python train.py --num_attention_heads=10 --norm_place="pre" --qk_norm=false --parallel_block=false --init_std_qkv=0.0206 --init_std_down=0.0206 --learning_rate=0.01 --lr_mult_down=3.0 --beta1=0.95 --schedule="wsd" --decay_shape="linear" --max_seq_len=512 --train_tokens=242300000
MLP neurons of a small language model. Each row is named by its layer, matrix (up: input weights; down: output weights) and neuron, and shows model dimensions 16-143. Each number is 128 + 24 x the weight over its row's rms, rounded and kept within 0 to 255.
After each neuron's rows, "fires on" lists the tokens most often at its 100 highest values on Wikipedia text that the model never trained on.

L6.up653 [114  95  68 124 148 122 126 127 174 132 106 148 151 126  78 138 144 154  91 112 136 136 116 131 172 124 156 137 172  87 114 115  57 135 118 132  54 122 132 161 120  88 118 116 124 142 136 146 152  96 110 107 136 114 147 156 129 119  93 137 126 136 123  74 131 137 141 161 131 166 169 105 113 115 127 128 157 151 167 112 135 133 152 133 114 113 109 141 165 135 124 100 108  90 146 116 133 158 101  83 107 145 115 120  99 142 117 130 130 146 113 155 141 140 108  89 143 119 121 168 138  93 120 128  92 120 126 103]
L6.down653 [114 112 130 105 159  62 150 124  99 137 109 156  87  97 112 107 141 139  80 145 163 171 124 122  90 127 124 134 152 165 142 148 169 108 159 102  86 112 118 137 138 136 160 148 147  89 133 147 129 146 132 148  97 123 141 160 116 136 115 136 121 123 129 131 122 112 146 122 124 174 126 131 136 134 125 125 157 119 146  82 156 130 130 134 179 103 159 116 134 103  94 122 124 152 111 124 108 136 122 142 178 118 142 103 136 129 148 111 148 121 119 134  98 123 126 117 114 150 130 138 156 132  88 170 120  98 122 103]
fires on: ",", ":", " of", " New", "),", " Miss"

L9.up487 [113 164 154 133 112 126 139 154 133 129 101 114 123 147 118 124 148 138 157 140 118 110 131 125  96 142 122 135 146 125 108 116 135 133 123 121 118 154 131  96  87 156 118 117 148 128 127 120 157 182 114 179 149 129 173 101 137 142  92 129 149 124 111 140 127 152 148 168 117 125 132  60 108 120 126  83 172 128 145 153 176 142 131 121 140 114 136  56 160 157 141 121 137 119  90  94  79 114 111 145  88 107 138 136 110 171 138  85 119  92 135 132 121 146 114 133 117 123 133 165 111 107 128 100 121 103 158  82]
L9.down487 [ 99 158 107 148 110 118 100 110 149 128 111 140 111 145 144  91 126 127 164 166 159 126 120 109 124 154 186 127 153 111 131 106  99 138 115  99 111 141 122 115 114  84 126 110 109 139 120 138  93 172 144 114 145 150 119 116 111 121 130 108  99 147 136 105  79 132 149 125 138 162 157 152 174  87 118 129 136 112 129  72 148 130  93 123 133 106 112 131 114  91 143 160  98 144  77 117 139 138 166  87 113 116 156 121 122 134 193 163 152 109 119  39 114 138 151 104 153 106 163 152 135 156 131 157 176 102 133 114]
fires on: " ", " L", " mid", " J", " about", "st"

L6.up827 [141 134 149 103 130 114 104 119 127 153 145 144 110 149 127 118 122 149 117 127 106 160 125 153 114 156 124  93 163 109 105 138 141 128 133  67 153 154  81 148 103 151 104 116 106 112 113 171 157 126 110 152 126  99 109 144 107 124 116 125 139 105 143 127  73 149 130 121 116  99 124 144 103 107  79 140 107  94 140  97 147 106 134 153 141 143 171 163 165 117 110 178  85 136 107 138 137 108 154  93 122  81  97 152 160 155 120 114 148 127 124 162 170 134 143 118 153 141 105 197 142 153 109 121 113  77 153 102]
L6.down827 [104 103 118 144 104 150 125 172 140  95 110 108 145 150  85 109 130 118 126  97 117 127 123 129 162 146 110 147 126  90 164 114 138 171 105 119 118 114 163 160 131 115 111 110 131 122 134 103 122 129 110 145 117 101 168  70 140 147 137 149 130 155 119 102 128 114 122  99 151 117 151 141  64 128 121 134 145 130 123 117  71 158 109 125  85 157 114 140 153 189 110  85 126 126 113 139 122 142 138 143  95 128 113 125 111 119 112 132  94 137  87 152 104 133  98 133  60 176 165 138 162 146 136 147 123 124 158 133]
fires on: "-", "y", " a", "id", " an", "ies"

L4.up47 [119 105 121  93 113 104 125 129 154 147 168 120  83 104 164 113 132 142 136 151  87 115 144 109 124  85 109 162 127 139 152 101  95 139 121 133 133 137  97 144 141 159 115 120 122 141 139  67 165 124 155 115 131  92 141 132 118 104 110 153 120 199 143 138 159 107 130 144 123 128  82 116 154 149 119  67 128 136 134 115 128  98 118 117 119 125 139 113 116 115  91 179 109 109 131 124 142 116 156 155 138 164 172  99  62 154 134 127 107 126 143 104  98 159 171 126 132 151 132 125 145 175  77 159 156 133 135 128]
L4.down47 [143 153 148 124 130 106 102 111  83 176 109 175 116 158 108 121 135 110 116 120  98 116 128 150 161 116 138 126 103 182 134 155 112 136 120 148 174 114 150 142 124 101 127 138 118 127 102 177  75  61 133 102 106 120 103 124 120 124 111 143 141 159 185 162 146 141 108 121 113 140 109 144 109 127 154 155 114 160 106 131  82 109 138 122  98 127 136 115 143 100 103 157 143 135 104 137 106 143 139 123 141 114 165 142 140 107 121 137 141 151 138 129 131 142 118 131 125 164 120 141 120  92 141 164 107 104 134 142]
fires on: "le", " as", "or", "es", "in", " en"

L10.up613 [120 162 103 131 155 154  95 145 148  71 103 118 149 153 124 137 177  93 104 140  97 150 127 150 154 147 169 107 175 151 140 125 109 145 102 124 134 150 135 126 162 122 112 148 109  94 138 129 120 115 126 158 152 168 115 104 114 144 133  69 108 116  86 126  92 116 144  96  99 107 131 119 155  78 177 103 146 116 112 140 146 144 180 149 169 150 128 105 140 116 112 160 111 106 138 107 139 185 139 169 129 112 143 185 138 149 129 143 135  86 109 122 150 122 136 129 105 107 166 135 119 124 159 153  96 105 109 147]
L10.down613 [129 152 117 118 149 151  81  94 131 144 159 128  94 134 116 123  85 113 134 144 153 141  90 127 128 133 125 157  92  88 151 136 128  73 129 133 153 160 176 128 177 135 111 134 145 120 136 124 143 165 128 129  90 111 136  84 156 138 135 104 141 114 107 147 162 128 116  99 131 118 142 116 105 131 141 119 125 123 122 157 120 101 178 148 116  94 104  81 181 187 104 153 151  58 120 114 114 136 132 132 128 124 120 144 108 111 133 126 115 154 123 172 129 121 121 139 120 108 123  97 110 115 103  96 100 126 141 167]
fires on: " F", " K", "St", " The", "F", " sk"

L9.up435 [ 65 136 108 165 150 106 122 146 125  89 142 129  97  99  85 156 128 141  98  79 140 138 166 136 134 144 150 120 147 165 168 156 106 145 134 139  83 156 151 147 136 161 159 128 156 109 177 120 130 121 159 146 118 105 108 132 137 107 149 130 132 119 121 123 125 107 139 110 141 137 102 122  96 120 159 123 138 159 137 185 127 118 114 133 120 150 141 133 146 169 158 132 124 126 159 131 115 117 129 151 129 127 100 167 176 122 142 119 150  84 106  73  98  98 111 169 178  96 112 113 161 160 155 114  50  92 111 119]
L9.down435 [102  65 116 130 125 138 118 144 175 110 127 121 139 126 157  83 158 127 125 190 139 131 127 116 164 119 146  90 151 115 175 121 111 135 120 106 124 152  90 151 140 121 125 119  77 164 101 130  91 101 115 137 113 110  92  79 149 134 158 121 137 121 137 145 114 112 150  89 155 116  93 148  59 141 163 140 116 130 170 159 159 148 134 144 107 113 145 135 112 139 164 136 137 124  86 154 131 110 142 167  92 136 139 110 104 144 135 114 130 130 109 114 109 146 109 110 172  87 121 140  76 128 118  93 167 137 138 152]
fires on: " s", " sp", " did", " to", " will"

L4.up168 [ 83 142 119 111 142 200 121 131 146 106 120  89 108 161 150 127 146 153  86 144  84 154 118 137 102 126 102 142 161 153 138 136 127 110 103 127 153  91  91 115 121 153 158 137 120 112 102 133 184 166 155 158 157 109 103 118 180 108 136 130 162 120  95 157 134 123  89 116 115 105 149 164 117 141 159 143 109 139  71  97 121 139 119 139  55 109 120 159 119  97 159 147 137 128  98 148 148 126 126 127 103 119 152 115  99 115 133 128 153 131  97 137 136 146 142 142 132  87 173 115 110 171 125 150 140  75 113 136]
L4.down168 [ 87 124 101 159 150 153 106  94 137  97  90 117  92 132 121 142 142 132 102 157 116 133 104 138 121 127 126 140 165 163 139 119 128 126  95 126 127 143  86 114 136  80 100 149 119 137 136 160 135 147 114 139 153 122 162 102 151 172 131 120  89 149  80 123  90 128  99  74 124 139 161 160 175 107 139 103 137 132  80 108  91 147  90 103 132 108 118 136 152 166 143 146 159 131 183  85 128 156 147 124 137 133 117 121 124 117 112 116 133 136 102 126 125 140 171 176 137 100 135 129 109 136 142 123 171 119 149 163]
fires on: " \"", " near", " in", " born", "-", " on"

L9.up668 [145 145 126 160 170 162 119 133 152 125 141 126 148 133 113 106 149 149  95 132 151 134 114  93 102 109 121 111 153 106 138 125  90 170 146 117 114 151 127 122 117 110 113 148 165 128  89 112 169 116 156 124 113  94 113 198 105 130 118  86 130  86 157 128 152 150 130 135 113 114 152 104 145 125 146 172 117 129 120 124 129 142 153 146 182 105 146 158 131 103 135 143 156 144 103  58 139 165 159 133  97 165 133 106  84 111  98 156 174  86 116  99 138 106 112  97 115 107  91 176 117 122 132 158 120 149 113  99]
L9.down668 [139  88 148 110 129 131 136 149 110 122 107 122 159  88  92  84 130 104  88 124 147 181 113  97 129 126 145 146 150 156 120 104 125 122 162 136 133 180 166 159  98 133 141 152 115 135 170 144 131 132 130 119 122 119 173 146 142 153 119 117 135 139 158 105 123 134 155 143 112 141 121  86 167 119 136 138 103 109 136 135 125 145 124 154 148  60 155 140 142  93 142 132 106 140 121 146  62 154 131 135 118 146 123 137 115 126 124 118  83 116 108 105 154 139 135 134 158  96  97 160 120 146 127 129 181 147 152 147]
fires on: ",", " N", " New", " H", "ether"

L9.up559 [103 141  93 117 104  72 106 136 139 115 103  99  61 169 103 110 135 137 134 124 119 130 109 144 147 125 121 129 131 145 108 114 148 112  65 128 107  94 161 118 122 183 137 156 151 121  99 166 155 108 115 169  66 120 133 160 101 154 154 121 125 103 148 137 129 107 160 104  79 125 155 162 125 126 153  99 144 128 151 149 150 117 139 145 131 128 132  88 118 155 149 138 128 153 135 100 120 134 129 106 138 132 110 104 102  90 141 127 129 144 154 143 164 133 169 136 105 102  88 123 118 148  81 161 126 138 159 130]
L9.down559 [149 108 138 172 134 122 141 153 117 119 140 136 115 149 122 123 104 106 163 134 121 129 131 138 132 111 123 109 144 145 126 109 163 109 134 123 115 128 142 143 131 103  63 116  96 110 127 124 111 131 134 133  90 140  85 255 139 119 135  88 116 114 143 143 111 113 102 102 113 116 125 118 165 127 108 106 159 107  94 112 146 167 114 112 129 149 125 123 127 143  93 138 117  98 127  97 140 134  95 120 103 111 162 111 111 175 111 130 147 152 164 147 133 110 140 157 129  96 103 131 145 157 129 133 110 135 128 124]
fires on: " the", " |", ",", " of", " by", " as"

L9.up754 [ 84 116 120 128 135  87 181 147 134  85 158 104 144 107  73 145 115 128 136 145 121 121 126 140  83 144 103 121 168  90 135  94 148 113 105 118 124  87  95 142  92 112 154 151 167 161 130 148 146 112 137 139 174 101  72 116 163 141 134 148 129 119  32 175 111 138 110 119  88 155 169 129 139 132 126 114 124 132 138 118 127 190  88 144 118 123 122 137 147 120 133 132 139 107 120 117 125 101 113 135 149 109 110 131 104 144 141 134 127 150 121 142 114 128 143  97 137 114 154 142 143 159 174 136 100 131 152 142]
L9.down754 [154 179 152  99  91  94  79 145 121 142 134 177  86 110 160 146 159 147 129 158 140 100  77 114  95 103 144 134  80 157 164 134 116 155 139 124 107  73  91 103 121 145 131 133 152  70 157 164 117 165 128 154 135 159 157 171 151 146  86 110 103 107 131 107  87 139 136 121 147 120 119 119 162 157 148 120 141 128 100 148 132 127 125 112 140 157  84 124 139 141 103 146 162 135 139 116 115 154 168 130 177  97 145  98 144 147 133 144 128 125 137  87 115  93 141 135 170 107  95  97 114  93 118 120  99 125 133 153]
fires on: " to", " \"", " New", " in", "'"

L10.up65 [ 91 107 141 107 173 121 149 140 130 153 124 168 145 150 115 160 119 125 152 128  77 102 100 106 136 121 115  91 141 100  87 129 132 124 101  81 114 104 160  79 121 138 120 165 108 143 167 136 106 107 137  98 168 164 129 136 175 152 140 127 160 125 159 141 145 138 115 166 116 119 138 115  93 139  93 155 114 138 115 122  77 147 164 106 104 122 143  83 143 130 117 130 115  92 139 118 122 132  95 109 106 138 132 136 136 109 121 139 144 106 138 109  78  93 111 130 137 138 107 164 113 130 159 143 137 115 134  80]
L10.down65 [ 78 193  83 107 115  90 156 147 131  97 103 154  92 123 157 129 160 140 150 183 148 137 120 112  98 145  73 138  72 138 170 153 125 112 170 177 137 171 115 134 121 110 137 117 109 121 132 123 139 136 117 134 163 142 118 149 156 172 141 142 142 123  77 110 137 168 101 158 127 124 139 130 143  81  93 137 102 115 119 115 155 118  99 138 128 128  76 149 147 146 138 169 153 156  97 124 119 116 174 100 137 162 145 125 132 136 117 119 130 136 128 151 121 143 107 127 127 117 127 144 117 129 139  90 157 132 116 127]
fires on: " n", " N", "l", " med", " phys", " Med"

L5.up126 [148 112 102 142  94 131 109 121 141  80 119 119 109 101 121 147 152 129 175 132 107 149 111 102 142 146 140 139 141 120 141 159 140 128 139 150 137 114 113 129 147 133 135 135 140 134 135 139 146 156 147  34 171 183 109 101 115  66 122 132 132 161 109 157 137 139 135 131 131 103 122 128 143 125  84 107  90 109 122 160 125 117 140  97 133 134 161 126 132  87 120 161 115 140 115 119 136 142 106 138 144 117  86 129  80 105 117 116 128  88 121 142 138 144  92 127 108  93 159 196 118 139 106 138 118 120 132 113]
L5.down126 [ 96 116 113  62 186 143 122 132 174 129 117 111 118 173 147 124 125 161 139 135 159 130 166 124 153 145 166 115 146 132 118 136 124 126 173  87 121 120 126 147  93  93  90 161  47 164  85 122  88 115 158 114  99 113 106 121 132 148 134 148 124 154 157 124 154 109 120 145 115 114 128 137 142  84 141 119  97 122 132 136 115 140 118 143 134 109 152 121 132 121 155 102 132 116 161 127 106 106 111 142 154 170 116  89 155 138 155 113 134 125 114 117 125 126 127 153 131 148 126  95 180 121 117 140 110 168 103 146]
fires on: " to", "ag", " place", "ins", "ograph", "ies"

L5.up334 [131 158  77 133  97 118 153 136 117 144 102  99 138  91  91 132 116 107  77 100 116  74 138 133 127 141 129 135  83 126  97 115  95 135 110 155 129 133 121 146 126 112 140 106 117 122  77 140 145 127 174 118 136 158 122 145 134 108 100 150 143 168 110 150 143 103 140 145  93 116 151 120 123 127  89  98 133 138 137 109 121 113 133 151 181 154 146 136 176 138 144 111 108 100 142 145 112 107 144 142 102 126 166 101 142 118 154 114 142 129 132 124 119 146 123 126 123 113 149 152 117 133 133 125 103 101 114  38]
L5.down334 [127 157 122  99 111 116 120 141  95 143 152 119 140 147 117 115 140 106  88 152 122  89 140  94 120 111 137 135 166 113 124 133 103  96 121 128 115 109 156 131 143 139 155 150 149 124 119 172 125 119 102 124 108 169 122 170  85 127 127 179 120 125 188 183 118 122 148 126 152 103 106 172 124  84 116 165 126 153 152 130 115 144 180  94 148 115 140 150 130 109 125 148 149  92 114 131 135 164 164 151 155 116 114 107 159 121 104 118 163 168 104  94 107  98 126 111 123 129  77 137 135 172 172 114 124 113 128 141]
fires on: ".\n\n", ").\n\n"

L5.up646 [160 116 117 120  91 139 126 138 123 134 125 113 107  96 126 140 162 103 104 160 130 139 134  84 130 102 100 148 111 115  94 147 113 136 113 167 128 119 123 138 138  98 131 144 101 112 136 176 139 175 120 137 133 166 123 110  62 141 135 131 145 123 117  94 124 123 145 151 136 158 117 149  97 150 110 123 129  88 117  81  94 143 141 143 163 151  76 112 124 121 125 132 119 136 138  93 144 130 120 156  85 153 204 161 107 150 176  99 171 133 138 110 129 122 100 121 103 155 142 130 112 145 118 156 107 100 115  98]
L5.down646 [135 111 127 119 143 135 127 149 117 140  99 147 105 130 115 111 113 100 142 114 103 150 101 119 111 137 112 103 101 159 150 127 141 123 155 157 151 114 147 150 149 150 107 111 145 111 117 129 104 111  93 132 124 110 166 136 124 137 131 102 156 128 150 147 106 136  85 103 112 136 150  91 177  94 148 127 121 129 128 141 102 144 141 116 183 147 145 152 110 144 110 162 147 134 137 129  96 145 187 115 180  86  89 105 124 146 130 149  93 134  65 122  89 113 139 115  71 129 118 155 133 151 148 134 132 116 141 110]
fires on: ".\n\n", ").\n\n", "ad", "ist", "ut", "\n\n"

L9.up293 [141 139  95 102 128 137  80 129 149 119 141  82 123 177 132 140 113 131 123 121  97 124 153 111 148 103 133 157 140 138 135  96 148 128 134 148 123  98 152 111 155 140 106 145 100 108 100 150 153 143 120  91  58 123 101 171 160 140 115  84 159 174 137 129 123 150 150 106 136 170 159 131 133 150 145  83 144 132 100  80 181 118 154 112 139 106 152 112 140 147 174 156 125 131 148 127 105 114 148 133 139 101 126  95 136 172 107 102 102 104 108 116 117 114 137 122 121 141 128 126  89 129 139 120  83  99 119 151]
L9.down293 [109 122 139 149  78  68 177 123 139 156 113 148 117  97 114 114 144 110 157 117  72 117 110 142 102 124  87 142 130 111 118 167 122 131 167 118 109 142 118 155  80 138 109 103 106 158  88 118 133 140 115 161 170 146 138 179  94 120 125 134 151  86 108 150 167 128 126 124 136 101 152 170 141 120 108 117 114 145 157 124 138 156  66 160  93 189 118 148 139 133  83 124 102 129 100  88 150 115 132 155 111 155 120 151 118 149 159 121 140 120 164 107 172 125 166 130  84 103  85 175 145 158 151 141 156 169 141 138]
fires on: ",", " |", " of", ";"

L10.up735 [118 119 148 148 140 140 112 158  87 100 138 169 134 127 116  79 122 100 109 162 139 143 158  72  97  91  94 158 118 138 129 120  67 139 131 126 120 110 156 100 150 156 144 140 102 118  83 126 104 116 141 153 143 127 142 134 143 133 181 145  91 134 107 123 132 115 163 143 179 125 138 130 112 136 163 130 160 119  91 132 122 117 154 155 116 174 173 116 156 136 135 121 119 172 120 140  94 117 148 121 122 122 151  70 119 187 118 156 177 120 141 117 110 122 113 106 111 109 150 112 108 143 140 124 166 127 112 120]
L10.down735 [124 132 120 146 134  87 132 101 148 164 122 132 142  78 113 115 157 170 106 174 110 132 162  86 178 105 131  83 131 130 102 122 143 125 178 120 138 126 143 119 153 117 115 127 167 136 130 136 135 135 117 175 156 138 153 155 162 160 114 112 135 145 158  84  92 144 131 114 119 122  95 103 125 135 105  80 136  76 135 129 110 163 126  77 144 136 125 106 130 100 138 109 108 168 198  66 117 124 128 131 145 116 149 143 186 139 131 120 122 161 119 151 155 140 128 126 138 111 110 127 126 171  94 136 125 139 102 110]
fires on: " =\n\n", "-", " (", " \"", " by", "\n\n"

L7.up45 [118 155 130  83 142 137 116 104 158 140 135 150 139 176 117 138 129 146 136 118 107 126 168  92 180 110 134 153 141 118  99 118 106 125 112  83 144 111 114  70 146 135  89 126 124 169 122 133 108 110 132 104 110 136  95 121 137 120 107 114 132 126 133 104 144 100  95 121 131 151 169 130 127 148  78  97 143 157 135 176 126  59  93 119 113 105 186 166 128 116 131 133 162 124 136 126 152 118  78  79 155 125 126 123 155 103 122 128 141 121 115 136 122 115 128 198 122 159 131  98 106 125 149 150 108  92 114 136]
L7.down45 [ 58 168 105 100 125  70  86 106 161 127 132 130 129 122 102 120 131 126 109 162 108 146 102  80 117 148 157 135  99 108 130 128 135 128  67 112 122 125  95 118 132 129 132 150 176 100 118 127  86 128 145 122 141 137 115  85 124 136 151 103 173 115 134 115 140 163  93 130 156 114 154 113 166 115 139 157 116 143 157 119 129  73 100 141 113 147 101 142  89 107 176 151 152 133 123 111  97 109 165 153 158 147 107 117 139 118 150 132 123 163 141 153 107 129 116 131 138 129 123 142 151 117 130 173 130 166  99 114]
fires on: " N", " n", "I", "-"

L6.up325 [152  83 145 125 117 139  95 128 170 133 130 141 130 142 166 114 126 153 112 144 127 109 111 136 154  98 167 119 154 153 170 125 156 185 115 125 128 145 111 120 125 137 133 153 112 123 168 145 140 107 147 165  68 111  88 163 159  86 113 135 127 101 100 135 127 130 101 104 134 113 127  92 136 115 114 120 103 142 106  56  96 106  93  79 146 139 116 102 141 124 106 153 147 152 151 133 132 161 120 106 141 148 121 120 117 112 106 137 112 107 164 106 119 148 113 148 128 175  84 153 118  97 117 128 121 133 141 132]
L6.down325 [120 109 136 178 126 108  87 149 128 116 144 128 107 121 196 149 148 161 115 113  50 131 158 148 115 107 142 130 130 111 140 107 105 145 123 139 128 133 136  98 103 122  93 107  64 104 115 124 109 134 113 108 133 136 128 112 125 154 147 119 150 156  97 101 111 104 135 140 157 153 135 132 106  82 168 138  97 122 123 175 144 127  99 131 138 111 125 116 133 149 120 154  73  81 117 142  97 143 154 180  94 114 186 128 143 129 115 108 144 127 165 134 141 112 172 166 120 113 133 101 111 117 152 152 198 164 123 130]
fires on: " at", "he", " Le", "st", " st", " St"

L4.up170 [113  95 142  98 161 126 150 102 154 125 113 147 136 136 126 136 120 165  82 112  99 124 141 113 175 122 123 100 134 130 135 148 124 128 146 128 131 100 110 132  78 152 119 118 180 122 102 128 185 154 127 145  93 138 107  83 119 117 126 162 151 134  94 116  95  83 135 121 164 181  91 101 187 118 139 133 164 114 157 125 135 147 131  97  48 165 146 123 119 124 103 119 103 140 130 114 148  81 143 134 143 124 142 119 150 139  99 148 121 179 152 111 169 115 117 153 140  79 116 137 138 112 110 132 148 104 136 175]
L4.down170 [125 164  99 148 104 122  83  72 141 119 126 125 163  84 144 137 158 119 101 140 116 132 144 116 132 143 122 107 163 115 143  95 106 119 166 160 109 111 108 122 153 134 109 116 140 120 157 168 132 125 105 145 107 151 116 148 135 129 124 128 105 143 132 121 146  63 132 129 119 153 140 122 123  83 136 117 154 114  87 152 153 149 147 115 144 147 122  99 135 156 132 119 109  99 148 104 119 145 129 112 120 116 141 133 174 115 151 131 145 169 123 125 117  62 136 117 167 136  92 101 154 131 118 113 144 122 172  79]
fires on: "r", "ab", " a", " (", "pl"

L4.up95 [135 113 144 103 134 163 161 133 128  65  93 131 123 107 154  99 109 168 109 105 128 176 125 119  76 186 131 111 150 154 131 142 167 145 111  86 167 143 131 141 120 119 147 173 113 149 123 114 179 131 136 149 136 131 130 107 110 106 123 177 126 146 119 100 171 130 149  95 144 116 119  91 114  91 115  99 155  97 104  76 112 152  86 130 158 110 115  98 155 115 124 165  95 118 141 156 177 123 139 131 153 114  85 155 147 112 132 142 120 117 151  88 117 104 111 166 142 130 133 104 103 108 174 160 124 131 101 150]
L4.down95 [140 123 112 135 111 129  69 144 161 135 136  95 139 170 115  94 195 120 126 137 118 164 160 127 130 109 100 129 116 130 144 146 124 120 109 137 128 129 158 135 113 118 169 110 131  94 160 153 150 114 121 123 140 157 148 136 127 104 145 116 107 141 138  95 118 105 142 147 130 162 116 152 102 147 131 155 146  91 117 123  74 146 157  88 135 104  88 155 149 112  90 150 102 132 112 174 135 195 123 119 129  95 128 112 152 120 109  83  93 152 136 155 161 118 103 111 165 136 155 112  55  68 142 103 100 157 118 132]
fires on: "st", " st", "ro", "ot", "vent", " than"

L4.up182 [143 144 128 128 180 152 129 158 162 158 101  90 100 109 150 115 148 139 142 144  76 155 148  70 109 194 120 173 119 143 140 109 124 146 140  95 158 130 165  81  99 111 127 136 153 135 180 146 166 106 143 126 127 132 108 131  67  95 113 131 106 152 103 150 124 113  97 153 127 167  79 166 136 134 122  99 127 151 120 118 112 124 123 138 129 114 123 112 130 122 102 119  29 115 127 135 117 140 148 144 109 153 158 144 123 152 134 159 158 140  87 131  95 116 139 135 133  96 124 106 120 134 124 108 114 125 149 145]
L4.down182 [116 197 110 161 156 114 112 133 134 124 104 117  68 139 134 125 126 118 139 103 123 174 118 106 135 126 121 136 154 131 143 150  66 141 105 125 110 128 143 112 195 137  60 140 115 150 150 182 161 117 104 138 183 160 106 140 111  99 161 163 114 151 140 151 126 135 106 128 120 139 112 120 119 112 126 144 127  96 124 151 142 133 124 132 141 143 115 139 132 111 121 146  99 117 109 135 107 136 132 148  98 168 162 138 172 154 137 112 164 158  83 142 130 163 124 127 105  74 117 148 139  94 154  96 108 120 132 173]
fires on: "r", " High", "it", " high", " str", "ot"

L5.up490 [137 113 145 136 143 127 157 112 148 121 101 130 153 133 141 146 111 120  84 162 116  97 129  83 106 121 171 114  82 156 123 142 121 141 138  63 152 113 111 154 118 117 100 129 172 123 108 146 150 122 130 135 131 135 113 122 133 120 163 167 144 129 136 128 104 142 127 136 138 135  92 124  95  94 103 136 144 124  90 139 118 103 111 133 106 131 140 128 181 121 179 156 113 123 174 154  99 128 144 160  58 137 127  68 151 135 121 181 168 166 106 145 127 130 102 147 125 130 125 133 129 103 129 142 167 120 130 102]
L5.down490 [108 142 115 144 148 126 135 131 134 136 102 146 102 138 129 144 162 123 115 126 112 160 190 111 139 148 153 125 123  90 129 170 124 158 100 150 141 147 127 158 142 153 144 128 141 150  82 146 115 105  99 198 118 105 180 123 140 178 119 119  91 152 134 114 109 130  98 120 128  90 151 123 105 144 117 128 132 135 167 123  83 163 134 106 100 155  98 119 123 142 109 150 113 144 113 102 120 138 123 135 142 122 152 145 151 134  92 123 141 112 106 158 138 135 108 123 117 139 146 142 113 107 104 130 137 170 137 106]
fires on: "ic", "-", "is", " =\n\n", "S", " a"

L10.up10 [125  92 131 137  94 113 119 151 124 108 145 133  99 120 116 121 107 129 129  96 123 109 163  95 158 131 164 135 149 131 130 120  92 138 140 134 141 138 146 110 126 145  80  92 140 119 133 161 107 139 110 147 141 153 113 109 149 107 126 112  96 111 121 132 160 138 149 116 145 122  99 157 166  56 187 139 135 187 140 171 139 158 121 104 119 149 152 108 139 128 135 118 139 139 132 126 110 123 129  67 117 150 124 140 141 149 110 143 156 106 125 109 134 118 133 108 113 124  83 149 138 159 141 130 126 119 141 147]
L10.down10 [101 167 130 153  71 141 121 147  94 163 152  91 145 135 131 128 133 136 107 106 146 111 124  99 115  92 127 116 142 129 144 139 153 133 114  91 156 158 171 149 150 127 155 104 167 145  87 131 105  81 125 145 127 133 103 110 114 147 165 173 117 117 149 129 166 102 110 159 127  97 144 147 115 108 120  90 116 102 143 146 134 182 141 124  83 135 136 151  97 110 122 104 139  49  89 147 133 117 108 183 115 124 146  99 130 116  88 115 147 112 131  78 138 116 141  96 159  94  98 154 166 105 137 165 133 111 144 120]
fires on: " sp", " sh", " th", " Sp", " did", "p"

L4.up35 [117 129 134 107 149 108 157 159 133 152 106 173 107 153 136 130 161 135 112 104  85 124 121 150 175 158 141 123 153 157 101 109 117 141 102  94  83 138 109 129 136 120 139 122 123 132 136 142 116 148 128 120  90 107 150 124 109 160 126 163  91 108 105  82 169  83 150 141 112 127 131 112  95 151 173 136 139 148 154 119 171 147 147 117 134 140 151  95 124 127 130  92 125 142  93 109 113 135 145 124 131 186 149 131 139 164 145 114 134  87 102 138 119 135 132 128 144 120 109 124 164 103 118 150 117 124  88 103]
L4.down35 [164 102 120 154 138  90 146 127 130 174 118 160  90  88 133 136  91 122 149 145 113  90 111 142  84  99 131 167 128 157  81 160 126  86 148 127 149 106 128 145 136 109 157  95 123  96 135 119 143 134 116 138  90 102 121 128 124 143 121 120 138 123 160 116 145 112 152 130 135 156 107  94 118 101  84 125 144 171 163 138 125 140 167 124 127 127 138 124 121 146 124  96  99  96 106 123 149 127 115 162 116 174 145 111 183 120 118 120 130 112 101  98  78 127 110 112 130 156 104 129  92 143 149 130  73  97  86 122]
fires on: " of", ":", ",", " in", "out", " "

L6.up488 [111 104 108 136 126 150 151 104  90 131 119 128 127 114 144 131 103 123  67 166 106 189 112 150 174 122 163 127  94 123  71 136 123  98 148 109 141 141 152 116 120 152 148 102 150  83 140  97 135 165 122 127 117 145 150 149 136 119 149 110 167 164 125 133 127 101 130 120 102 121 134  84 122 175 150 177 158 149 162 127 157 102 146 163 118 133 144  80 117 124 126 160 122 139  84 129 131  96 156  75 128 141 123 111 131 141 129 149 117 133 130 132 113 135  78  82 125  47 137 142 175 148 137 113  63 111 157  96]
L6.down488 [143 193 130 116 106  98 160 146 105 112 128 134 131 105 104 107 128 128 101 153 121 163  95 137 114 151 128 135 184 117 157  94 139 194 144 105 119  99 131 137 114 151 143  68 112 118 153 121 130 128 129 191 110  85 124 128 169 115 111 140 107 116 125 118  95 119 123 122 107 201  99 145 112 117 153 144 166 143 129 103 158 121 135 105 151 121 162 130 117 124 138 151 122 116  93 144 170 111 126 134  91 167 129 159 150 159 115 149 151 122 139 162  59 147 133 128  86 125 108 114 125 167 130 146 124 134 122 116]
fires on: ":", ",", " (", "):"